config.yaml
n_layer: 10
d_model: 576
n_head: 6
n_kv_head: 6
head_dim: 96
d_mlp: 2304
activation: "tanh_gelu"
norm: "layernorm"
norm_place: "pre"
attn_scale: 0.102
bias: "none"
init_std_qkv: 0.015
beta2: 0.95
decay_shape: "linear"
train_tokens: 968800000
MLP neurons of a small language model. Each row is named by its layer, matrix (down: output weights) and neuron, and shows model dimensions 0-191. Each number is 128 + 24 x the weight over its row's rms, rounded and kept within 0 to 255. Numbers have three digits each.
A block is one neuron, or neurons of one layer that tend to fire together. After each block is what it responds to, as a language model described it from the Wikipedia text at the highest values.

L7.down840:155095179143144118080165143067121088096119138131162131130197090096172118132126111149121132128111090137155095095080112109136103132066114112153114114151114150099140116152159094112104140123125131114133127120129165158110088165086089141177112089123110146147151122146133126111116159107090154125154149162149156140141162126134107142124114092108095121184133135139131127122120132089137110058176117143158137125163127104141099133098116099111101135150111144130125139168175136098107101104158118104116151131122177134101125097137100131114139102139124112121131093147134161117182128134130129098
L7.down864:133118087122164121091137122060116136132122171115126132118142130108151084101141128157113148104084089150118137155146084107118105136112134119117090123142142139152120142118154109155145119171075111066118135104139166158101127155086089133104099134105153160134159150151139138120143095125160114154114154108127107139135144083134117127173151154130135140130128132154138111097121112145143126189158080122109122133161136116108127152141122120123126115149099105158110092142147118165159185128117129162166142114071123100089122132140131159121089134130101104122105114157142107134143127106119154140
L7.down1446:150158130126115116112137141082149124116145150143120138110157090112150131135127149122150117106124089107170141109106080118146142115179104140117123129109130154149143055141140118133103121080128160106141133128137123108113151176119123100133121115140077094147155071160145124129130075147121150071118095111129146137102117128152145214103078126131155131140151120139092165108162107126115122099134089116160136074089131126115116109097171146159136130119104138148129133144069155139087106122110157133106114126111088138135169121127142127166101119116104103124126104145081144113111147124109155175
L7.down1463:124110093126099138187176125105120099122126113098126094124150140126108134095115115145104131179115124157155097077124103111141129182139121103145115104177142150081128147115137103115145138122127114116130082128187186117099101122125127087127133097151103157126157095135167082181111150152132151162146160150118116153124098156132161083114101111107162102113096143124146129151125107079099107124131112141102113128140132150109175121175113100094122144104107121138103100165114096148126118096135126127125105126099177157057127133132100140163124125124141141122128146100121173135165175153133107133
Description: Early or middle word pieces of proper names in biographies and histories (Fi-ed-ler, Al-der-crest, Gal-er-ius), plus first tokens of cells in results and league tables.

L5.down1003:109146086159103114129134123028149121132112143096095160149151133116164114133148124140149126130118137139126145117119137140126134160021146118111114100150158137116156139122118089131166121158148137104149146168139097153118155154137099176153118104090074185138111110161159141139122137131138141094138145125149148160164147133132093113147108124141141103128149134092142110100152131133131120131090144145136102125114117153099112157105105131115117110150124119110129161123115159099126130133145099120136114113136076169126186150122122139187109129136101144128123092129106159101097117106126098123
Description: Mainly the minutes number in longitude coordinates (116°22′, 93°10′); also mid-word pieces of names (Mas-j-id, Y-ann-ick) and numbers in table cells.

L5.down168:154155107106101133124131152037119142111151155110130148135146120129147131108137159114137131172123109108140135134132118138139118143027154143148143127123130137110159115125141091146119131142110122145099130136120114120114135068139118113109087169086162166094099126131120174108181140132111152107136134163125078130097139142145108129142100144119108099120104120148116138105148148148230144134097130123116131132138142104106101116163129111134133130136114159173119129124132144111125123138131162116136167127120120107132114113105164120164125136136132118133121132140154089131129083118172078197
Description: Middle word pieces of names, often East Asian (Su-won, Ch-ung, Sha-un, I-ron), plus punctuation and header words in Wikipedia tables such as "(", ":", Candidate.

L7.down94:107143124149109108110103107142114117114158146116108121137153144107137091138124134141125077134116120160109061101106174159116120131127103104143152114115106170134147132118128126148168131104153115154131145120179125122135110139127082127133120111114108078130120084146149089155116155128088107124135152128146131165104163126130144111179126172103151158157133143144131144131148102110127123106119122114151121127165128130146086126146158115120140092145156168096085131141182101175124103123144135108119115136140164136133147129107099150155156101160105130117106106115152101110087101137146094133
L7.down1003:101135102097141121123130115090136097119167114116132101174132118175123158102094154116110139120095109140089120130132147142090132149077108136162166099129130129076156098115124121128108143125106162089156144136162111128134134133154147143102085149161157151149129128126129155150171132114075112124128128131153142089134190155136148145095121118125098132119154118099138145164126099125103131109151124116105127116074071162186172156124132146124176101122136161116119181080145138092136110113151119115114151150117167134121110128134064096143098098123099076109121146137169146138136121115157111071
L7.down1747:128128115116113147118116122069128115111122132131133158116124127108146128147138172122137114094083115164162125140119170152183131150116153154118128164128129141111168107139138082134124127152137159182162111134154150133149102087159125121147106173139146140097178157127125110150149130117164084116129124109146148103110140120109120147171109140107095129141114126104092113133122153186078140123120112155106110097099150128116063121143161123083145089135115134137115114109139147065120101142158130139132125139148147150118079142089103147115118086120147124112130133124118125164149091153099113161
L7.down2035:142140079121112115112104136110148136132108136143132137133146125109141134135100149172094128087176109176160101148132143172130119130109099090124118147153141144098136125160114126126116096128115156121075113160160114093108131082138113134189170141154131151089158139144140086144133134102125139134117123121150125141155167120128111161100094120130075143153081135133154082165141151095149110076165126143132128096131159133101088110098142128142107094131114156128122094130136136124136112135184134100147092144149166128133162116126123101117162201165154131142143113123097122121107114138172120150
Description: Time-gap plus signs, colons and digits inside numeric cells of race-results tables, plus units, months or currency completing a number in prose (kg, days, $).

L4.down102:089135138124177157132154119167147085133127121121071125142154120169136126131143133122069127194118121146138194122138128168123093116160144129114145148121175123113124119134121124106112153132156102075144115112141117119134145104140128123144161108146094129143135082130162177091134078128104133144117091188135112134124119138113136137170135149158116147133133141134122148121139132079114135128117138100134097137107145116108118145119119153155160106123140151118113103114151109140138119109080172119131097150099132148122074110128156134078116142195142118129107116088105138141106109125137143109
L4.down281:117145086120122158131131090100134112124149164100089161132105168117132096118128153130132094150116104102108137118120121159143120110000101140089134131147120126083110114129122083074156147099126092144118101115156126134128142157132142106105119159136130127103109099138100107154114161107102139140109141132143127123127121112170152120082137121130096110127106097110143146115160150109149148130132111121117117148116145095122128139125132152171162164121136140114137127117116113130149112153102134099134128174143135119100124109138133144181139169142100140111097138143127159133120143118075130098
L4.down464:112147139132092124201098133099107110142178138104134125135141167119158105095161161115073114142119103096124153133116178122143112115066148108120164091127154122126109143106092086091128151144142110088097159104130119108115125105109111112160129118138126158118096141122182100114111140141141135153084107145166130100158072131131120156122141135103125115142126121108144127095149127111156162114135099140120122098131117137107134152124109138124110132119150108145152127137120077126185122114118113095136160173143114129095134131131116146184094142096150156165099111107118123086121101138134111149
L4.down558:108142135161107128116127114011112132098121137113135167164148135135183109133157123126131155127126124155144188137147144119129133142070150130154110100121085134118114119117111125132165138131131125105138140120143159127119136126141118107148142097113115123142136110156138149129136115097103117138105118148132117110167152066143105140149134126137095110118104094118140144097113136148169146146084148120139137140115094116128147141109099138108114133134142114140151110147130128100120156092127123115088129179112098138128161125134118127162109114165106137115147122126135120108123110129140096124
L4.down570:107124086098107118145129103030121112135140139136141140119128126127141126098149145132108125151129164124106122099118142153124119118028123130152161122106117123130122138117151135135118129099125121169140149116112133139148154141152137121129125125145126137136113103101118117114098147126124112144139136137118106116120125132157132151132116132125089116140137098121134123143149107105150106128157110106150131126138135134127053125135122126154094141120146158139137141099127119127140109143124178146091140134088162134121163137111112107214100134147146117137112173144147124103142139090099096135
L4.down662:109151066135135118108142109013132116135127133117104152157112133121156114124109137116143139119121123149111154128132124156125132127000133169126117138119127120122143131122128128115130109099114122132108166134121131130117124121114137132153132116125136120129127129143123131112084117124103110140115136154128127152141124123139140146126122138117130108153105117126114140116137097130168111148110127114151119138149117121121078142146124097143126134146118097154136146146108123132126124125146153160115144134141098121151139108124127149203127129126133165144108136153127137103131135123100095142
L4.down686:125151123116133182114114129094116120105094098126092116156134135141171082092118154110070144151111159117137153137121144141090132114020154112157098106123112138106112131142108122112099119106102107069138141117132128122150159117152151152153117133112113121126127138119141117129093099135123108143110114183137113173095154124138102151131131111105093124171136118114129136135158125111159128129157100119129147148120108109132091138140098118132125135169126131139157156125103147135122121095128149133142149138121171109144105111144121133154141126135132164114113118111155115115124127152134111135
L4.down982:148175120147122097121112132031135151102146134146126119100124136113147118123119144105135144133117172139117167116117136136112144138000139165140130096132123123104162140129122135123113128127124123125126149114131112134135138156114115138132115141113130112146127137113145095119082113125107150136118113139148108172136115111128142138128124119100137108095138078169115116100130102122162139142128130101134136116143137112116068118144153115150141139140158137147152170119137147114134125169127142113121139127126128130146112118135132129185139108104144135138136122126137117069111108125122109120
L4.down1182:120112174134125162152134155065129104133132111096103130135184127116091142115138157166134138158137155141135145136122145145109149089059115142119120091125145146119104096127124104147117136151140121128117126133130118103119129157105097101160103115103105124155112153124107105125129134136155179135115110128145133110136173154141138081120148105127099111111128122114119115114126053105165106131143137137102149135123145129130182142110087121102109150129126154137115137129131099104110159107134093142073154130132108100091117112125130133159143090144120132135146091115075191100140137139120089122
L4.down1277:104126091115138145113147120029136122157106130076132154160097149105167121140116121123116134137119124135094150127138109128136119097066132115081139116137148133138148104113131120122128147115131093128133126160101119109131106105136112101143106109130119122122110143112133131133114113133120144157113142126134138149142104147116143141127125137126108118171129118110104162115148111077146139135107113128132105143097128145142060126123086147128122141151103122122140116145111118129147122112109128138139135140138131154129141124115122169169123151136127137142113143137121106128098127109113119153
L4.down1535:196132100143109136162132105141124123109141120116111136119128109132113121154115123129080142105146120145137130144096161107141119118115162125103107118086132150105155096122162152114116145133096180135128158114122166095153122119160118134146150131142140098122089121145102107136089119111129152138112120117081093164088101125147151179129134091098068104129147094096103089146128134158108117139164133144104115122119119088125153152148141141119134130137170149167134154217132144114119164127097137100102148143153142130152174123160146130095158112114170138182081112170131124122162111088102107131
L4.down1549:108124106142124142139120143175126141116088105111140118113131150139153133167134155129120144176148108164186118128116119118142125076102140113144121094094121133093135124135111109134106131121114115183141121071138126143151185116112122094133114136156121173156128113093101111131164133084080143140130121150087160116091162098123100125116177136093155125151137109150130107131146163124155157129101075104118167164110131123141146176116110115145154158107123114110109131160135100071147125147136120078098102152108147114135106118161123127113140167104107148108123128117137133146158104170157103114
L4.down1643:093100126142092134132121143045090134082152129133140142130129139141137118142082124107105143147163141113115117129131168115135146137019148102130148128140127123135098160092147111112105120170135132136141125124107131119120143120127140112128139117139146143100080145136149156132114142124107117125119130107123144125136109085132123135136156163134097171134104118112145129138133129142183076144110106117151159145141100145103095153109125141137122128152139099140129144118095098060146162111139117132108133104116116107152115117146143170162100110148122140123132090114135101106150131132112111149
L4.down1671:127144108133118134123122114044125141121143125120107140144134136125147109117121134113138134152109124127117147108143130150151138116000126136128139132122101127133127138133149112110129102115136110144126140146131126138140116120137138140134107142140120148138119133121140128129089125128102129119136135124137134127140129108128138117127113126115142108146128103149136149119126112121159120120126127124129131125133126131115083127131125126115109142141127129133144139139126115151143119123132124129130130122137077130129162106130128146190150132111120145144132149153136141097121119123120105134
L4.down1821:149135112151128125150133138009130110102099123104115124125129129117125115158143153137116091125124116122134090121115124143151111088014133119141129130133087162111110160137125122126140114137126098061119181127132112120114143142103135141175143150153186150120107129117123126126119112104132149114150120164144134122165114114154126118101171115135134123123136189112095121123124124113136120133138112134125137143150136119121125127120099133099129162145157119124129149121068125170134143119144135116137139144133132140122159111134144117173159155125154160156127123128129135088134112121123100122
L4.down1903:128176138154156141121112102042115084123139150109094142115123125083139105131132164095117108155155143135109109129118159136127157102053134119132118073110172141130144078131130124088129126119125109104118159114127122110110129125082136117130128127136096104169119134110142141135086151131095120142119127149119095152114109109118151128105107135123068100142155134104136147115142087156188160115135107125137148106115110112127105151094100139121122170123117131172119129160100164143093094122141121132121112147114155086123165110139128140179149144138138167115109162124160142095139118146112121164
Description: First sub-word piece of a multi-token word, usually a proper name at a line or table-cell start, e.g. Em(u), Mc(Allister), Ric(cardo), Ta(ichung).

L5.down983:127135099132133127138127115022141138117149123091137145138138150131184139116136149125119129139104146126114144147122132147148137122000131142123138132119102134114121140124125121136157123144130125096114135131140135138119139103116133154117117107120129157141120128124134169113107119135108127127132120138139120143121132123130132148159123137122125128140118129130096106108135116128193144141126130098131120134138129102137167130125134111125113133145132150137122134125118140133140104147124155131128147134111096134138153113146131128204134118114127166148133146157156124130119095106126122132
Description: Tokens in Wikipedia record tables and results, such as the "(" in "Decision (unanimous)", election candidate cells, and "| Silver medal", plus mid-name pieces like "We" in Weichel and "Og" in Ogden.

L4.down348:085115125122129105130118151052093132126097123106136182125123152131142138119104111095139142117145091194137107123152105140135100145017107166129094122167127153149136150147098139120171111115139114132118163155160117128114127109113145118161116121105154133154109123154142134136099118120111123108153110116152115114151143139129124127123110142128114102124124125148129125137166114142159135130128110122152135144166130128122074114154158111126100130134130126144149120164130158146140096142182158145130146129131104125101144129149139122183143136134137154135132112138118160108126150152123102157
L4.down427:102171077155128149094122134040128125114165156124092147134128122081160111178136126113167130125114162161121137145140138133112138128008132176146126083159096116127160116135142120123146118106158110111107149115123123106116138137145145118121118146151087143120115176155160141118095111118119133123137130138124112115118138117111122092166133154110124107117120105138125130104135124190131153113117116123159115155121137095106102126107135142121126166149127134168144134107137174132124104105146110122115172129125107131137152143148137143176126132123140152142120125141110127123158089133128109118
L4.down436:110154155130146114102125145118110147133120125134108171114099117161096118136118120094126157124148109159097102099169115131146155164017132090126160127121131156134127165119148139120125119122129133115159142115140115143144148139100157140153107141141116104153128145143109108137122149104117105119162145147125125166137128122145088106106132144149148141174109128152144114137148106146210084124140136141156162115130136131118028146117107123087120100123162105153102135120123094114138150148164127120087102139091115153143130105127107136139114141112123132168173112159168097141096148123121157110
L4.down441:096152135124099114141145151006115148107095125140149134105132134121124132128100137108171172131112107169134120114141148170138123123000121132111129110147116117158151157125157138126135118141140114108117151154141125148142127131121151138150128115106130109139085109079134123129128110115131140124126119125160128123129119117111119111114115127137139118126108148148146124122143124168148139118140128137124135127127157136110092172117116144102127127142152132161129114137116145119124127130133144119132136103142095140103135124129141142199138112126121146140144121126119141108106126157080133126
L4.down486:120178135140119129091143160083138134143116088128082139110098141158111119155124099138157164108121132173153142135124139164092122131000123133119116122135125143152164140099164141119139135110141150130141164113150115113106137088113151149176135129140098139137134154108162129124128108134110148122100122132111092161141132134139112114144111127144158094157120099149110144119144122150163148125124123151099132138111135129118063162140118118106084142122128103178146134117132146125110127136128118152126119135116122119118144113154117111169120120123104143151115109154132170126092125147088107123
L4.down514:111182143104114138172079144171132114136146156149141149163118122084139126170088104103145086119115122155109151085178148106131149128103110154119125085135126109130167125089163142135160149106136107085108078120105122123103113147117122107112101127116115176120129127101135129152143163122163139110119153112134169100139123133112142144164166121127106133119129099097134111114119127177143141120111118174163122147115143119127122106106127170127115131158091106157129115098155135118094111106104091121159114128135136148131162146146129150156148093126094109156159134129132086149122142092141118136
L4.down526:136152130141128121124156121066114132135105141116142155136128130143148102131111098079152158121107151188120134130150162153147144125085100142129102096136135151166178142138092123143152115124080090149123125138135121146132114084139103155138141152124127107125114130107156133126126136086121114104106160126136131134175099103115118084136153126144134118117109105136103130118140120135177118143112141135123129113144127156156088144131121123131134133131107084158129119169152155140141113117122078131138106102156093137136079103148112142171111148140137148105138090153130136142114100140095129156
L4.down566:107095155099167137137131142000158094130134138148129132150160145088148111093105125095152145099139151172155142100132142117130129135070132168122048088159135120115128139111125162156166143116130133128112130101128136137111117120149121146142151103097128132145137104092099129155143137132109087110161140133144133115148096126137107136153137140145158107152121114184109118097133070154182165096112080140135116121133102119113096130113115123104084110148131116153090146121123124145125103124156130136127110090135092143136103087145117154187141125148125133131145130163121145159149131143121119144
L4.down874:138145086117163109125154099102079144142142151151151164127097113128138121093121092106188120078134130166121113082149121111165145199095117126111132107115096146145117150125170176106137119141104100087136134139132159099082141123156159144101119136128158116117090100127133153162110162140141128133149152145128095133149152132161103146138119160108175097122139132116143116129134144134179140151155155141156161147151100107099079118084128155097137119120139117120139139076113184132107091100168153136103135080117127143146112139126092128154174120107131137138151108134155101135099175142137151124
L4.down903:132166175138116118172144131043149092159147100153148128151098106106107114142158140144104160147141137136103136071140107142192156132120143156086129104139134124119119156109174093107186119128152125099145140158144129125138112146108152119124121121108154132119119141161149116145132126125123120100129139137138140086149150130123143115110118157142098111117087102132160108096140149176150144131108103118147143143127146144124123140114111164101131104108108101126112160166074130118129167132086160112104168170124131139128142132164109159155102119151143173155144146120131115103131098107121127159
L4.down1260:090163106129158142130108153118152095101127152177107127143138097115092144113140108094170128116143182109131103172142116110097093154092171158156129122100127111163148131133145137140168156122138110141150119083139097118105180121111175172130120114121096148103116112120125085140092135099107110132163123118124158163189140144149113109115109107121096095075129169111153091132151084081129121142134128182164158109165138118112142115128111131154121127137102088174132131108151148112119144105112159144130123114107102122111090154123099121133130117132103105123138134127112086137138158135121122149
L4.down1496:144129128109127151099136144134125101143170175099185148165126099147084133124100126115196122086128132137117100113135157154126180138202081138114135087109140090105119085139134094127144136109113152149148143152112124132100124161099137151141133131097085114142088119146181148165113164134125122125127093097144068095122147133143120101137117150082125135158110112144099167094117095104104138143153122099142128110125123153132134118125097129117106128125128116151119118114111109119113144123160109131101101125130060112126157136119160125123167164146105137125112130147171135157055133106101126142
L4.down1729:143106078099120125122119147035087153154131126115139172161128137139129111127122107130155150120061149126079114138160141136140121151012107125116106106136127117123148158139136110128156105117105102104126158161148130132152132144140139130132157135131116142125142123124134121141134172137110124135104152109158150104186133127121127116170101140120101104122158125141130165116122133114159133124116148113126109129148149119118059141133117166084078141147143094129129134127104160157130122120116120172121112109111100137123160134132135121200142150110123133150147118133149152129130135152104145137
L4.down1824:101094116114100120132138133088089128121125115134163121129137145118167121099103135093119176146125138122133085126170117136126148139046085088141105125119126131166116140126142133127133108142084146084101136175145097141150153110117145123142117109117128144133114099107135117148139152128128145136113111114141114117178140152102081134131121106104127113109124118113129122137128115091158120110130116162144106132165107133130044116116114109096094124141149128126138116146117105111159133118166130154159167100143057146103114124124141121179161134123123158146161138137155149133127118172123124136
L4.down2054:101128158083138139144114093061108137136117132122112129123105126142162106138104111125151114142125120147129126104147157162144155112054108150112127127142135131130133135102127134121143129137126097145135140154110141113115101141133115162129118113121159147146105112109112137113119150112103147145109145117134120134167139137137149104147118157120080128179141108144140147137168109106173127129128109126150135150131123125117131127119108130109081101121114112154139132131130143128123102126125128127122091120102117150139155127113127148165140116155146113158153161121122145131122124138096123153
L4.down2150:124141174099121137124132139148103121141159125141129170131119110101139096114103133105099099129123182143122093091136136144162088159034124110088143118132112150108128131133131070122097151077126141105147150117142106136144144147136104101132166150122153134131125122125161133154143137107115150129109122118178165119106148162084085150140123150124127096136099146114156126133141129110110202165120108120147098139128147127150127079121076165143147142154121123108152133114147160108149099106104118159145113146112169147111084145109084100113095157130117166081124106143165132141082107150154135150
Description: Interior word-piece tokens inside mostly foreign proper names in tables and lists (Mil-o-š, Bl-ag-ovesta, V-ad-uz), plus "part" in the phrase "as part of".

L7.down901:116100116131127112102167115053170128141165131101122118159137089084126101117116152140131144123143143113119148128088173108148118142146138170126117109153109121115168151142153095119095134106149106087147132161131144087136135160119175153137121154115108110162143132118127185132078118112134169160144128115114119170132115130126115130139127133121091111128160112101107110121135135098077149134073146151146127150118146181138172103114117107131123127134096129158122157094144155109128107119113138157113093119136168168131128137129123122169144143125096141161132138091124129141134099106127106113
L7.down1307:114146163135135110096117159096156173115166130125136125160106101130158144169154157133149150108177110153121118127134160123134075091163150158110136098121138117124133136134131098113117148126117116112125154170117082103141159160144081147135141158152105120129112189128100158152135122142120098094139122107122144134123141129140111138083093193140120166139135139126104111129103095017169162118153123136115138110148129132132107092147165133110124130118142086143169138137062185093117145142145135129123137131135116164145121140141124111145144173116141142133151123132137113129093133133146126147
L7.down1596:143122114152153118108113136041158140132076132146108172108169094129119149153152146104135150220129134135195120149153139134137130132181147127063119125124134148115126150134113141128158093129128138161131117094115140120168132146160173089128147133139139148098143144137095162164159112135114144118142133145137166142191148137143100115155085112151130146160141152129146137115147183102185117122106189120166166130079144122099092108128108129099115162091112126085154121099082102094095163150122087154159151168148156121127131133145164119121121121163108136132126133103143128089176127112138107122
L7.down2132:113137172144131144148142167105121148128166127128114157113085112142098137157155141121154162129156105144130106155143117109128145146106118109136126095116105153126132118137113129106135141133166149135130091124152088151138135127130108152142167137179128127126116166122107133142126124175124141126123079102135161109120141114133139049116107118116133125136191136099106119078118148069142147106142173143123114148100070115115102143116136121115105137132110117151129144121077146125107128121120107112118152164123112116131102130127140147131140148103166161092179141148141113156117116148090190130
Description: Fires on the dash after "Silver medal" in sports medal-record tables (Silver medal – second place), plus scattered table separators and mid-word name pieces.